Weights of a small GPT-style language model, trained from scratch on English Wikipedia: 1031M tokens.
MLP neurons of a small language model. Each row is named by its layer, matrix (gate and up: input weights) and neuron, and shows model dimensions 48-175. Each number is 128 + 24 x the weight over its row's rms, rounded and kept within 0 to 255. A neuron's up and down rows have the sign that makes its largest values positive.
After each neuron's rows, "fires in" lists the words (lower case) most often at its 100 highest values on Wikipedia text that the model never trained on; "fires on" lists the tokens most often at its 100 highest values on Wikipedia text that the model never trained on.

L2.gate205 [128 120  95  86  93 146 127 126 116 139 144 144 106 104 150 120 116 171 110 142 137  77 130 135 115 114  80 142 149 106 122 126 118  90 166 121 100 129 111  70 175  87 124 129  91 137 106  53 120 126 122  90 106 150 158  78 134 143 116 122  99 102  98 119 114 126 101 129 120 152 164 100 106 142 115 140 123 114 124 134  74 116 152  89 153 148 136  96 140 102 143  69 134  76  96 126 138  97 164  93 107 135  92 142 120 129 157 160 121  94 156 135 125  82 158 146 104 140 147  82 141 115 150 100 142 147 147 115]
L2.up205 [123  79 129 106 143 163 104 136 143 143 145 137 137  86 144 121 164  64 111 100 102 133 122  80 146 128 115 166 116 105  98 119  96 122 148 136 107  96 154 125 145 119 125 113 101 128 102  94 103 144 148 144 132 138 123 132 151 117 119 102  94 148  88 137 140 145 116 105 106  96 148 123  95 116 146 143 144 122 165  79 119 164  86 145 114 157 118 116 107 135 128 164  80 125 166 170 109 168 134  98 101 164 144 152 138 129 115 149 124 126 126 127  88 143 145 150 134 128 123 147 127  98 115 120 109 108 141 141]
fires in: "its", "economic", "commercial", "cultural", "agricultural"
fires on: " its", " commercial", " economic", " Cultural", " agricultural"

L2.gate1133 [ 95 115  91  95 114 118 179 109 129 121 128  80 133 162 115  85 139 115 111 145 113 106 147 145 106 106 129  94 157  92 126 127 139 168 103  89 130 140 136 125 187 137 137 127  91 146 111 111 113 146 139 114 143 142 148 102 171 146 140  66 181 120  75 166 116 152 108 152 128 127 179 154 123 138 130 140 131 132  93 134  57 155 125 119 135 112 129 154 136 163  80 120 108 128 137  83  90 159 138 144 131 132 113  90 127 112 143 102 146 134 128 130 150 158 104 111  76 121 152 102 150 119 169  92 105  86 120 113]
L2.up1133 [136 144 132 159 150 152 177 128 135 126 117 105 162 113 109 144 128 138 144 140 120 108 105 127 165 118 124 130  93 187 160 112 107  97 161 108 127 120 188 159 103 136 166 119 132 180 123 142 114 127 131 127 105 138 103  73 130 126 116 114 157 141 156  76 118 115  97 129 147 127 117 171 113 131 184 131 138  83 164 116  94  99 105 155 139 129 138 125 131 112  92 146 168 118 137 139 109  91 121 116 104 136  91 138 116 120  96 114 139 107 146 176  75  83 124 170  84 120  91 112 129 138 127 142 126  93 114 117]
fires in: "of"
fires on: " of", "ed"

L4.gate958 [ 54 141 173 121  95  97 108 134 124 144 128 141  93 150 133 136 157 108 127 137 118  98 176 106 144 120 117 132 148 137 145  79 112 126 105 139 182 146 104 132 108 126  75 116 135 122 146 118  99 167  87  99 149 114  92 127 140 150 188 105 133  86 127 146 151 124 117  87 105 101 179 137 111 118 117 120 105 113 130 141 134 159 138 101  94 147  84 129 137 117 142  86 104  93 162 154  80 147 112 111 157 130 151 114 134  95 130 149  95 151 116  99 129 122 137 170 111 128 125 134 139 159 141 156 136 143 149  95]
L4.up958 [113 123 157 131 109 147 111 130 126 109 142 164 120 155 114 140 112 157 138 153 140 107 140 130 137 122  99  98 131 108 123 125 129 125 125 108 159 113 132 127 121 132 111  91 153 112 139 118 139 181 113 150 138 125 115 120 117 131 142 149 130 147 139 178 115  78 104 119 119 107 132 129 123 115 123  92  94 135 120 146 111 129 137  90 115 124 113 135 134 124 158 111 114 141 118 170  79 163 115 142 135 138 148 135 138 107  91 170 127  82  93  88 142 127 115 178 156 159 125 111 157 145  95 164 169 114 166 132]
fires in: "tour", "campaign", "team", "festival", "group"
fires on: " Tour", " tour", " campaign", " team", " Festival"

L3.gate229 [117 138 119 135  87 190 119  94 107 124 134  97 141 141 122 132 119 138 159  94 150 145 133 100 153 140 129 142 151 131 102 116 130 162 167 121 148 109 105 106 114 152  94  73 157 139 125 128 190 165 116 118 156  98 152 129 102 123 146 133  85  73  77 153 144 115 102  99 114 137 152  81 153 135 116 163 170 105 110 114 101 137 143 199 128 167 117 170 129 137 143 123 129 130 146 101 113 131 124 117 124 139  95 100 164 142 113 128 112 148 142 114 136 122 117 109  85 116 118 150 141 166 160 109 135 143 143 125]
L3.up229 [119 126 163 118 136 128 110 149 110 142 105 127 131 136 110 142 104 146  93 139 153 146 147 105 154 154 135 184 137 152 100 142 134 126 150 119 124 146 104 156 154 132 121 146  77 130 106 105 122 123 127 164 147 122 166 126 100 140 131 120 130  95 126 169 159 127 170 157 130 109 160 132 146 136  92 139 156 129 127  99  78 141 110 152 195 160  87 147 130 166  98 133 144 102 141 158 116 169 103 115 135 131  76 159 133 121 127 158 164 144 136 139 140 132 149 115 107 101 154  95 174  98 125 114 148  83 116 112]
fires in: "can", "could", "would", "may", "should"
fires on: " can", " could", " may", " would", " should"

L4.gate36 [112 108 134  96 125 116 166  99 142 157 145 129 112 147 133 151 174 143  98 116  86 128 141 113 167 145 130 136 117 148  87 128 121 108 152 112 108 181 119 120  93 161  90 107 112 105  97  99 138 150 127 121 161 134 118 140 158 142 147 120  92  81  84 106  97 156 164 144 165 143 134 141 129 109 125 135  88 129  98  93 138 179 126 123 142 151 112 108 133 110 126 142  91 128 133 134 131 130 154 115 167 130 141  91 145 132 121 134 113 141 149 135  88 145 124 104 141 154 121 166 138 129 137 125 106 142 149 158]
L4.up36 [102 130 146  95  80  92 147 132 144 122 115  88 125 160 132 152 120 114 148 143 122 128 106 100 158  89 123 119 120 145 106 150 121  88 126 137 106 168 137 137 147 163 104  97 120  94 145  61 140 146  92 121 143 169 163 120 122 134 155 121  99  91 172 120 102 120 117 115 145 106 119 135 145 140  77 119 134 117 168 116 160 111 151 154 132  86 168 172 160 136 177 133 152 125 102 118 118 137 139 133 157  86 115  76 120 159 152 135  90 123 160 133 128 118 172 114 144 172 133 177 107 114 140 130 152 160 129 106]
fires in: "state", "national", "royal", "county", "federal", "city"
fires on: " State", " National", " state", " Royal", " federal", " City"

L2.gate583 [124 100 149 125 142 148 120  86 125 137 113 116  95 149 119 123 147 133 143 128 122 147 152  92 154 137 104  97 129 119 113  96 106 142 114  93 161 118 157  63 125 136 151 133 115 130 130  96 146 161 122 111 136  90 113 139  64  82 130 157 159 132 138  87 117 144 137 149 121 136 115  98 121 136  88 148 154 147 103 134 143 104  65 122 106 131 137 129 140 128 163 107 139 110 105 139 110  85 126 124 182 120 178 124 105 124 141 150 112 135 113 173 137 171 140 154 120 120 113 143 175 147 116 104 126 129  80 147]
L2.up583 [155 161 137 188  85 166 107 111 104 129 138 137 142 143 139 121 135 156 114  89 130 170 169  96 101 118 137 124 138 130  85 121 150 110  65 111 147 120 131 138 126 121 102 139 169 141 144 114  97 102 133 133 158  88 127 167 123 117 151 140 138 127 119 138 114 159 141 129 157 120 148 130 162  99 126 176 144 121 154 134 140 127 157 109  99 113  76 111 104 172 158 116  92  91 139 146 115 111 116 155 148 159 138  84 145 126 135 176  98 149 126 139 171 113  66  72  97  98 144 113 158 105 101  90 100 124 121 137]
fires in: "none", "any", "without", "either", "never", "no"
fires on: " any", " none", " without", " either", " never", " no"

L8.gate304 [120 177 138 106 123 155  91 133 133 126 165 135  80 124  93 190 146 104  93 121 107 120 143 166 148 136 120 152 180 128 136 106 124 153 104 117  91 141 137 105 138 147 116  93 120 121 129 123 135 128  87 146 118  91  87 139 124 155 134 150  85 149 116 114 131 109 139  74 125 156  84 151 111 153 115 106 128 102  90 132 110 128  86 115 162  45 132 112 143 153 121 158 111 135 155 103 133 115 114 131 116 147 124 149 148 161 106 134  95 158 103 118 128 157 119 101  96 137 117 144 104 164 136 153 165 139 160 184]
L8.up304 [108 144 103 202 128 141 154 164 113 116 109 118 148 149  83 164 127 144 159 121 122 133 130  87 117 185 135  90 119  98 167 133 117  95 121 135 118 156 120 128 174 120 105 127 133 137 124 123 114 154 121 140 132 163 114 159 145 146 117 181  94 156 128  94 126 108 150 114 159 131 126 124 131 179 160 117 140 160  91 128 114 195 116 135 138 107 120 110 116 129 147 149 140 109 103  98 167 150  93 134 106 122 122 156 150 126 121 145 121 107 162  72 129 106 122 147  75 128 124 113 107 141 125 124  93 113 127 136]
fires in: "who", "which", "where", "that", "and", "what"
fires on: " who", " which", " where", " that", " and", " what"

L13.gate300 [106 147 122 122 142 141 181 120 177 149  96  83 116  88 150 110  87 100  64 117 191 111 104 109 139 121 183 142 110 142 130 120 138 108 154 124 103 146 122 132 159 172 168 100 143 123 112 148 106 102 134 186 160 121 146 109 129  73 130  98 103 120 136 129 140  98 104 117 140 119 148 113 113 126 116 102  98 125 128 106  92 103 110 108 163 113 126 111 148 114 133 130 138 112 151 111 130 127 133 119 131 136 102 103 119 136 112 155 109 131  98 108 147 112 122 108 102 149 160 153 157 142 150 107 158 168 171 107]
L13.up300 [129 140 106 135 151 101 135 161  93 123 138 134 144 150 130 126 136 124 124 155 121 113 128 160 120 111 129  88 119 155 134 160  94 151  81 121 113 135 100 144  88 123 110 135 154 146 137 132 161 132 119 151  81 148 125 111  81 132 162 119 139 105 149 108 119 148 179 103 158 162 107  90 152 132 147 133 136 125 169 111 140  99 132 126 123 139 154 162 126 162 151 129 139  91 160 125 138 120 112 124 111 159 138 142 131 122 122 113  65 175 124 137 160  92 127 115 120 139 151 119 135 126 146 105 150 116 135  95]
fires in: "they", "that", "who", "counters", "cells"
fires on: "s", " they", " that", " who", " They", " cells"

L2.gate30 [144 126 135 134 109 174 162 101 147 134 140 104  88 135  92 138 122 136 132 134  82 154 161 138 105 138 110 132 196 107  94 107 137 114 148 130 107  98  81  95 140  96 142 130 109 105 146  99 149 132 101 120 122 155  83  96 151 127 141 125 150  76 155 131 117  84 155  91 159 158 156 118 125 143 106 123 150 132 129 116  62 127 115  87 108 113 123 144  91 155 182 123  95 114 108 113 125 116 151 148  90 138 184 117 154 104 126  77 126 154 139 112 165 117 123 119 120 138 111 147  93 135 117 119 181 121 157 181]
L2.up30 [140 166 114 144 136 135 126 108 127 111 133 105 129 107  89 113 122 122 127 139 143 154 119 109 151 131 103 130 135 112 185 108 166 175  92  79 125 122 129 142 134  86 124 130 128 169 128 122 153 149 115  98 135 171 164 111 200 145 147 135 123  90 114  89 111 115 111 127 145 121 102 163 103 146 120 109 108 116 118 118 106 126 141 101 152 149 129 119 144 180 128 121 146 156 152  98  97 134 141 134 127 128 131 119 121 170 125  98 132 110 122  89 116 145 104  87 155 147 125 142 153  98 164 158 140 135 114 109]
fires in: "world", "european", "asia", "african"
fires on: " World", " world", " European", "World", " Asia"

L3.gate1190 [123 157  92 112 111 154 128 128 115 140 161 140 111 101 149 131 135 119 143 164 106 136 110 141 114 153  72 150 158 123 106 127 134  95 120 111  88 121 177  96 180 140 147 140  67 142 101  99 129 156 143 108 118 118 134  86 132 123 167 127  96  61 163 170 154 177 142 153 110 131 122 110 133  99 135 114 120  77 134 111 117 100 113 122 135 174 158 150 133 131 115 121 181 133 131 153 123 134  89 148 132 135  99 111 150 123 146 134 147 128 105 166 135 198 152 117 130 139 120 121 181 124 142 124 107  97 110 104]
L3.up1190 [143 151 111  92 165 140 102 150 132 139 137 104 113 161 137 163 124 149 111 137 118 159 119 126 129 117 137  84 163 128  94  86  98 122 123  94 125 122 155 133 153 145 139 128 116  99 114 132 131 113 125 120 121 123 105 123 109 153 157 148 128 143  75 124 148 171 132 115 158 148 139 162  91 144 181 141 167 137 117 119 145 123 122 139 158 139 152 141 117 117 119 133 146 138 160 141 105 119 126 120 132 140 146 116 126 136 135 144  95 115 147 103 155 162 159 146  79 114 142 117 148 129 128 102 122 121 106 157]
fires in: "of", "into"
fires on: " of", " into"

L13.gate393 [ 99 131 154  85  71 129 101 124 133 101 149 114 112 138 156 143 137 142 147 152 127 164 109 120  99 126 149 109  87 135  76  96 175 118 121 164 142 102 116 111 152 117 114 110 154 128 106 132 110 152 113  64 142 121  60 113 136  76  91 106 113  99 118 151 123 101 127 143 150 179 126 130 122 146 135 126 121  88 124 110 172 100 124 112 106 125 155 132 109  97 126 100  94 138 182 142 113 127 117 131 120 149 145 162 166 122 152 124 128 130 139 108 147 126 139 127 104  98 133 165 107 155 157 131 135 123 128 182]
L13.up393 [108 160 104 142 147 121  86  87 132 135 118 135 120 135 144 137 158 116 142  76 172 139  78 143 142 109  90 115 119 112 136 129 149 112 138  89 156 132 160 114 110 154  97 108 137 126 108  87 125 151 127 116 124 184 146 165  73 154 181 157 125  84 154 120  89 183 158 149 154  99 118 121  76 125 111 150 144 115 117 119 153 133 151 120 122 126 130 125 154  87 152 136 113 141 129 130 138  79 102 124  95 113 120 136 123  98 151 199 141 145 128  93 157 129 137 150 155 145 122 139 149 136 156 113  94 137 151  95]
fires in: "to", "in", "by", "of"
fires on: " to", " in", " by", " of"

L3.gate1188 [123 130  85 134 131 109 116 157  84 149 141 154 119 111 148 136  81 137  84 137  98 102 115 151 143 166 125 101 161 129 105  98 116 104 117  83 180 138 108  89 112 149  96 132 105 129  84 104 161  87 125 119 147  51 103 115 128 104 127 138 176 136 127  67 140 140 112 158 143  76 138 108 102 113 117 108 123 137 133 133 124 163 103 108 112 129 177 178 115 110 134 141 104 109 153 144 107 130 129 113 145 148 142 164 121 111 115 146  99 149 154 136 119 136 130  89 111 127  70 128 137  94 128 127  94 148  90 136]
L3.up1188 [111 144 150 158 134 139 113 167  99  82 163 153 129 136 128 111 123 134  96 102 166 124 125 120 127  85 163 142 169 157 101 107 123 108 127 152 129 124 143 188 133 130 134 129 157 150 155  89 124 131 124 156 137 143 120 110 179 161 159 121 126 137 114 133 129 154 157 136 120 166 109 139 115  94 153 132 154 123 108 134 101 111 137 167 128 172  87 122 128 123 103 119 120  94 125 167  92 142 121 108 150 111 133  87  75 150 131 108 175 153 139 121 109 105 137 122 142 120 110 128 126 152 151 132 119 170 137  85]
fires in: "this"
fires on: " this", " This"

L6.gate708 [121  96 131  88  98 195 150 121 120 123 123 121 127 139 136 145 157 100 112 137 114 132 125 126 107  92 167 143 178 118 111 107 168 156 121 101 127 128 143  98 135 122  95 148 142 101 130 149 105 126  94 115 118 135 130 126 108 130 171 104 122  94 114 142 122  85 149 153 125 153 159 129 117 147  92 147  95 125 123 123 140 142  85 109 133 124 107 135 161 157 153 132 132 129 139 162 158 155  99 137 133 142 126 130 133 145 120  65 123 114 155 119 113 168 113 130 159 142 110 158  93 121 188 118 131 137 123 126]
L6.up708 [108 126 149 127 134 107 119 146 121 107 110 107 133  96 163 136 127 135 157 113 130 138 116 112 107 121 136 121 117 102 135 130 110 139 108 113 146 118  91 140 138 140 111 102  94 180 158 138  61 147 130 121 116 157 171 110 105 102  97 131 103 166 152 125 124 137 176 128  86 158 135  83 128 123  74 136 106 152  88  75  90 138 114 102 170 102  92 206 151 118 113 128 122 124 130  98 122 116 106 107 103 115 119 153 142 171 146 120 124  76 108 162 108 103 134 149 195 137 130 157 110 114 154 153 120 153  76 145]
fires in: "city", "national", "state", "world", "ekaterinburg"
fires on: " City", " National", " State", " world", " World", "burg"

L3.gate275 [134  99  92 159 138 130  90 120 127 154  92 138 165 108 103 130 151 105 147 101 139 120  98 149 136 107 107 115 166 116 115 119 122 145 105 123 123 119 153 149 131 158 105 138 130  97 150 129  83 138 169 124 139 116 136  65 172 140 139  61 160 137 161 132 112 147 103 149  99 117 111 137 122 154 102 171 180  95 117 143 108 141 118 122 124 137 101 119 114 170  71 164 127 136 131 134  90 141 141 108 122 143 136 119 128  81 131 132 156 141 146  83 138 110 125 189 174 130 149 104 124 158 148 144  92  87 123 167]
L3.up275 [117 141 107 166 114 150 151  91 140 132 121 156 134 105 131 127 121 108  88 122 118 187 121 136 132 162 143  96 120 171  78 136 134 134 137 134 164 125 146 168 132 129 125  99 127 175 122 155 162  85 169 171 145  86 119  86 148 130 129 141 128 129 129 142  88 148 115 128 113 124 152 162 108 143 178 144 176 131 125 145 144  81  95 149 106 132  70  88 116 137  99 109 134 136 130 135 109 111 119 108 125  84 141 131 122 155 163 113 148  85 182 105 120 116 140 126 150  90 113 138 117 112 121 142 108 134 159 152]
fires in: "during", "into", "goal", "of", "for"
fires on: " into", " during", " goal", " of", " During", "During"

L2.gate559 [153 124 102 147 119 108 131 126 141 126 144 120 137 160  84 136  93 154 118 178 101 148 109 148 134 126  84  75 118  99 101 163 148 121 102 153  94 117 144 107 146 144  75 126 107  92 130  84 113 116 141  85 130 173 150 103 132 102 144 101 156 100 118 143 107 180 131 126 167 111 151 140 138 134 112 151 126 114 115  92 109 143 100 135 134 124 173 167 141 116 102  89  97 155 104 105 110 117 122 110 139  86 113 127 129 125 163 124 135 109 117 130 136 160 112 161  82 109 134  93 157 145 143 151 107 154 126 187]
L2.up559 [116 118 124 121 133 150 111 146 137 119 132  94 136 111 122 162 144 140  82 124 113 107 108 117 182 124 125 140 113 135  72 151 121 128 166 144 155 130 163 154 143 110 111  76 144 119 138  98 122 163 132 137 154 114 136 106 125 151 132  98 122 163 138 154 109 120 126  93 135 143 135 149 124 136 141 152 177  79 162 103 140 115 128 134 118 163 143 114 107 154 131 135 108  90 151 130 143 109 161 134 157 100 157 130 167 146 113  99 146 108 158  88 172 108  92 140 124 148 112 149 104 132 136 125 134 155 125 150]
fires in: "of", "renamed"
fires on: " of", " renamed"

L2.gate144 [139  92 128 140 134 181 152  89 178 140 133 124 168 113 118 103 102 131 126 134 170 140 130 161 131 153  97  79 144 116  65 153 108 154 145 130 114  89 123 147 120 147  91 135 151  95 154 108 152 140 186 131 115 133 168  95 119 128 121 119 136 138 129 142 125 132 153 100 144 121 147 126 121 169 149 139 168 113 149 113  71 144 101 126 153 143  90 138  97  83 164 124 146  73 139 149 133 142 144 115 120 141 118 132 116 112 104 155  94 131 152 104 142 156 131 138 126 132 114 192 169 121 140 108 117 144 127 112]
L2.up144 [106 157 142 120 137 137 169 121 142 157 133 125 152 130 103 131 127 148 119 152  94 151 105 149 139 102 134 159 134 145  81 128 145 132 110 120 119 117 117 126 173 143 117 121 148 100  82  81 150  77 116 117 115 139 159 117 123 158 113 137  94 107 144 137  89 157 116 129 145 141 117 128 138  83 133 132 130  99 123 149  81 145 134 139 148 140 133 128 133 159 138  70 158 124 168 166 114 120 102 156 157 144 118 138 110 151  95 140 137 123 138 118 162 118 119 108 163 152 110 159 128 129 137  90 143 119 108 139]
fires in: "of"
fires on: " of", "Pi"

L3.gate599 [177 143 138 105 125 130 155  93 148 148 160 187 104 137 112 151 118 129 122 120 104 132 118 149 127 112 100 137 171 142 143 106 137 191  78 138 120  87 151 116 143 157 117 127 112  72 126 129 116 168 112 143 126 120 136 113 177 126 125 117 121 124 159 146  75 121 152 111 122 123 124 162  93  95 144 141 128 114 148 125 101 124 104 119 122 152 127 117 139 120 158 117 114 101 153 113 132 123 118 123  85 114 120 104 153  92 142 105 142 190 143 111 155 129 105 104 133  55 125 131 108 145 161 115 153 116 106 150]
L3.up599 [137 133 138 135 172 151 110 125 105 142 148 140  92 149  95 139 108 116 143 119  91 146 100  82  89 133 133 121 159  80 109 146 151 138 121  97 122  84 118 100 121 125 111 121 122 145 153 149 137 104 118 107 165 125 111 109 179 109 131 147 167 127 140 120 108  87 120 115 152  84 100 156 125  88 163 150  88 138 142  93 104 146 149 101 109 128 156 167 138 143 115 135 148 133 134 155  84 135  68 137  98 155 177 150 146 119  92  46 147 135 140 134  98 113 112 118 135 154 135 143 112 153 148 143 134 141 110 166]
fires in: "world", "ncaa", "fivb", "european", "wwe"
fires on: " World", "FIVB", " NCAA", " world", " European", "NCAA"

L2.gate204 [159 107 147 109  87 121 185  93 142 140 153 135  85  93 120 128 126 103 143 116 119 150 154 119 131 110  87 136 189 132 123 104 160 113 120 104 139 126 115 111 122 134 105  86 134  86 122 147 156 147  61 152 106 146 140 106 176 197 142 104 111 128 142  97 135  96 155 140 108 132 142 123 113 115  77 187 116 144 160  96 134 139 114  98 101 140 163 106 110 108 189 157 122 107 123 124 140 155 126 140 121 150 179 141 173 132 104  86 141 152  88 109 136 125 132 127 152 102 101 141 152 100 127  89 137  99 125 128]
L2.up204 [147 172  71 163 143 107 124 135 155 123 120  82 126 129 105 155 110 120 157 142 117 159 116 153 124 143 147 137 140  75 147 123 138 106 117  97 155 127  85  86 129 141  93 111 105 134 137 150 141 152 113  72 110 138 135 144 124 101 143 110 129 138 153 154 123  92 105 118 133 122  94 155 147 127 147 126  93 134 133 111 108 151 137  82 113 100 186 136 100 121 121 143 139  95  87  89 128 131 139 181 126 163 118 106  98 141 127 112 129 126  92 147 115 134 152 100 125 136 126 139 136 152 123  96 129 119 129 151]
fires in: "world", "zápolya"
fires on: " World", " Z", "World", " world"

L2.gate691 [123 174  76 110 156 134 148 142  80 115 120 137 138 124 115 129 144 124  89 134 126 111 166 105 126  77 102 126 151 126 120  92 101 161 110 118 134 104 108 106 154 127 163 112 142 101 113  47 140 152 122 132 149 130  96 122  86 112 125 121 156 138 131 127 105 115 104 105 142 110 155 151 122 125 117 133 137 112 126 103  98 130  96 132 144 138 112 157 156 133 147 125 146 127 123 116  88 128 138 132 174 158 135 124 129 141  69 120 119 151  96 150 142 133 143 132  85 133 168  78 185 131 139 106 109 130 115 113]
L2.up691 [109 126 117 140 138 107 128 122 144 104 107 118 119 113 147 150 183 166  96 107 173 166 156  93 108  89 129 130 163 137  70 137 131  99 126 136 123 122 137 115 148 168 115 154 140 140 122 138 167 124 160 144 106 114  93 173 135 151 150 152 128 169 109 115 114 118 113 113 128  99 120 115 121 125 147 138 135 185 158 151 107 102 157 145 124 160 144 119 151  94 178 100 160  89 105 151  95 131 110 133 137 184  88 142 106 142 108 108 133 140 149 120 116 153 115 154 111 101 125 147 155 106 120 140 145 120 133 156]
fires in: "no", "without", "noddy", "beyond", "of", "before"
fires on: " No", " without", " no", "No", " of", " before"

L13.gate705 [ 93 143 138 168 109 140 129 165  97 126 124  95 148 128 102  92  79  92 112 106 118 138 125 175 142 196 143 124 170 118 153  97 128 139 107 172  96 101  89 120 166 102 141  93 105 152 124  84 110  75  84 116 166 101 132 121 103  83  87 140 171 122 111 133 107 142 152 116 110 154 153 174 147 123 125  90 124  92 161  97 146 125 144  89 114 123 116 117 157  95 140 150 118 154 136  97 105 164 169 140 111 119 151 127 143 149 153 110  69 149 148 158 178 124 144 106 169 118 121 112 112 129 146 118 118 149 118 102]
L13.up705 [158 122  75 104  99 128 114 156  71 124 152 118  93 106 119 128 137 111 118 107  90 172 154 141 127 153 106 158 113 101 111  93 122  94  98 123 131 132  64 130 132 124 154 131 175 153 107 117  89  83 121 158 116 142 135 108 158 138 130 137 127  88 192 144 150 113 137 109 102 146 136 100  92 124 112 102 137 126 120 120 147 138 122 132 100 142 131  82 157 139 128 132 134 132 167 131 161 123 175 112 102 135 105 141 121 147 136 134  94 150 107  97 145 146 101 103 119 134 152 108  61 120 114 130 112 114 150 107]
fires in: "to", "is", "has", "had"
fires on: " to", " is", " has", " had"

L4.gate1040 [158 102  81 134 151 157 125 120  89 130 138 108 140 162 118 172 119 128 106 126 114 142 155  89 138 103 142 142 125 115 137 101  98 120 147 119  70 105 114  94 106 113  83 131 112 112 105 130 122 133 100 112 146  89  98 157 160  82 118 150 131 114 125 141 131 148 141 145 153 127 106 132  74 145  90 137 137 114 121 119 115 125 152 192 152 141  82 105 123 149 121  95 131 134 169 142 128 134 121 124 108 107 101 155 106 121 122 150 117 140 101 123 114 103 123 159 136 129 109 125 143 143 132  91 125 145 100 108]
L4.up1040 [ 88  84 116 123  90 167 153 139 147 131  96 125 107 100 151 108 115 152 127 105 159 114 123 117 120 114 103 113 106 169 113 121 106 116 166 154 123 121 138 147 132  96 156  79  82 126 134 127 109 135 137 158 157 145 142 114 140 130 131 136 122 110 156 145 136 138 158 164 122 130 114 123  80 149 108 132 151 140  88 130 127 125 126 126 149 141 139 146 185 103 148 124 140 106 110 147 162 142 150 127 119 116 124 170  84 113 143 136 142 143 141 153 134  92  94 142 115 143  97 166 155 107 112  92 130 165 126  47]
fires in: "did", "do", "does", "may", "should", "doesn"
fires on: " did", " do", " does", " may", " should"

L2.gate87 [104 135 114 110  88 160 125 110 113 126 125  97 142  88 101 150  93 101 127 142 128  77  88  93 153 115 100  97 146  75 154 132 125 109 125 153 136 130 107 135 141 142  74 142 119  80 137 112 155 178  90  91 134 137 150 119 124 135 124 159 120 167 136 102 121 156 148  96 178 144  97 149 132 166 110  63 130 152 172 139  91 113  77 155 166  91 167 124 121 100 129 141  99  76 156 143 136 122 163 146 115 143 162 121 174 130 139 124 134 154 149 110 104 171 158 103  99 137  64 167 153 105  99 114 181 123 116 129]
L2.up87 [140 106  94 141 109 146 127 179 116 118 167 168 178 123  82 132 102 114 128 100 137 122 122 120 137 102 104 138 152 119 105 161 150 111 108 107 147 141 151 102 144  82 126 151 123 138 106  93 131 124 121 106 108 143 122 143 182 159 104 168 141 114 156 136 130 131  96 111 164  92  95 172 112 143 189 136 149 126 133  98 155 119  58 116 115 119  96 122 112 190 120 142 118 132 111 143 116 107 127 103 111 139 106 162 175 126 122 118 120 152  95 111 124  93 141 102 118 143  91 105 153 156 131 100 138  99 145 162]
fires in: "there", "where", "what", "how", "whom"
fires on: " where", " There", " there", " what", " whom", " How"

L13.gate438 [173 115 128 115  95 135 119 156 123 137 119 139 166 128 158 108  84 136  70 135 100 139 144 159 145 182 130 111 123 112 129 141 116  89 121 123 166  89 151 141 127 179 104 130 128 151 120 141 166 132 139 157 155 108 116 148 118 110 134 107 170 145 117 155 143 141 138 127 120  83 113 150 120 136 131 124 132 138  92 157 131 132 124  71 116 114 147 153 120 127 138 107  71 123 146 130 119 165 183 136 134 190 160 142 105  98 129 157  56 129 131  92 121 121 169  76  71 140 137 119 109 119 169 133  59 116 115 122]
L13.up438 [147 149 157 116 134 178 113 101 125 145 143 131 107 122 108 145 110 151 105  95 115 112 144  96 161 133 162 122 106 109 134  82 174 140 126 125 141 154 149 107 108 132 177  96 132  83  85 133  86 139 132 123 112 102 139 120 128 168 111 100 138 130 136 122 156 132 153 121  64 104 136 128 138 148 160 182 133 144 107  91 153  97 111 163 102 168 104 110 139 116 139 125 165  66 106  84 125 131 105 129 150 116 152 130 136 127  93  79 153 166  92 116 103 132 128 138 113 112 121  82 131 180 111 136 117 146 140 144]
fires in: "in", "one", "a", "an", "this", "the"
fires on: " In", "In", " a", " one", " an", " this"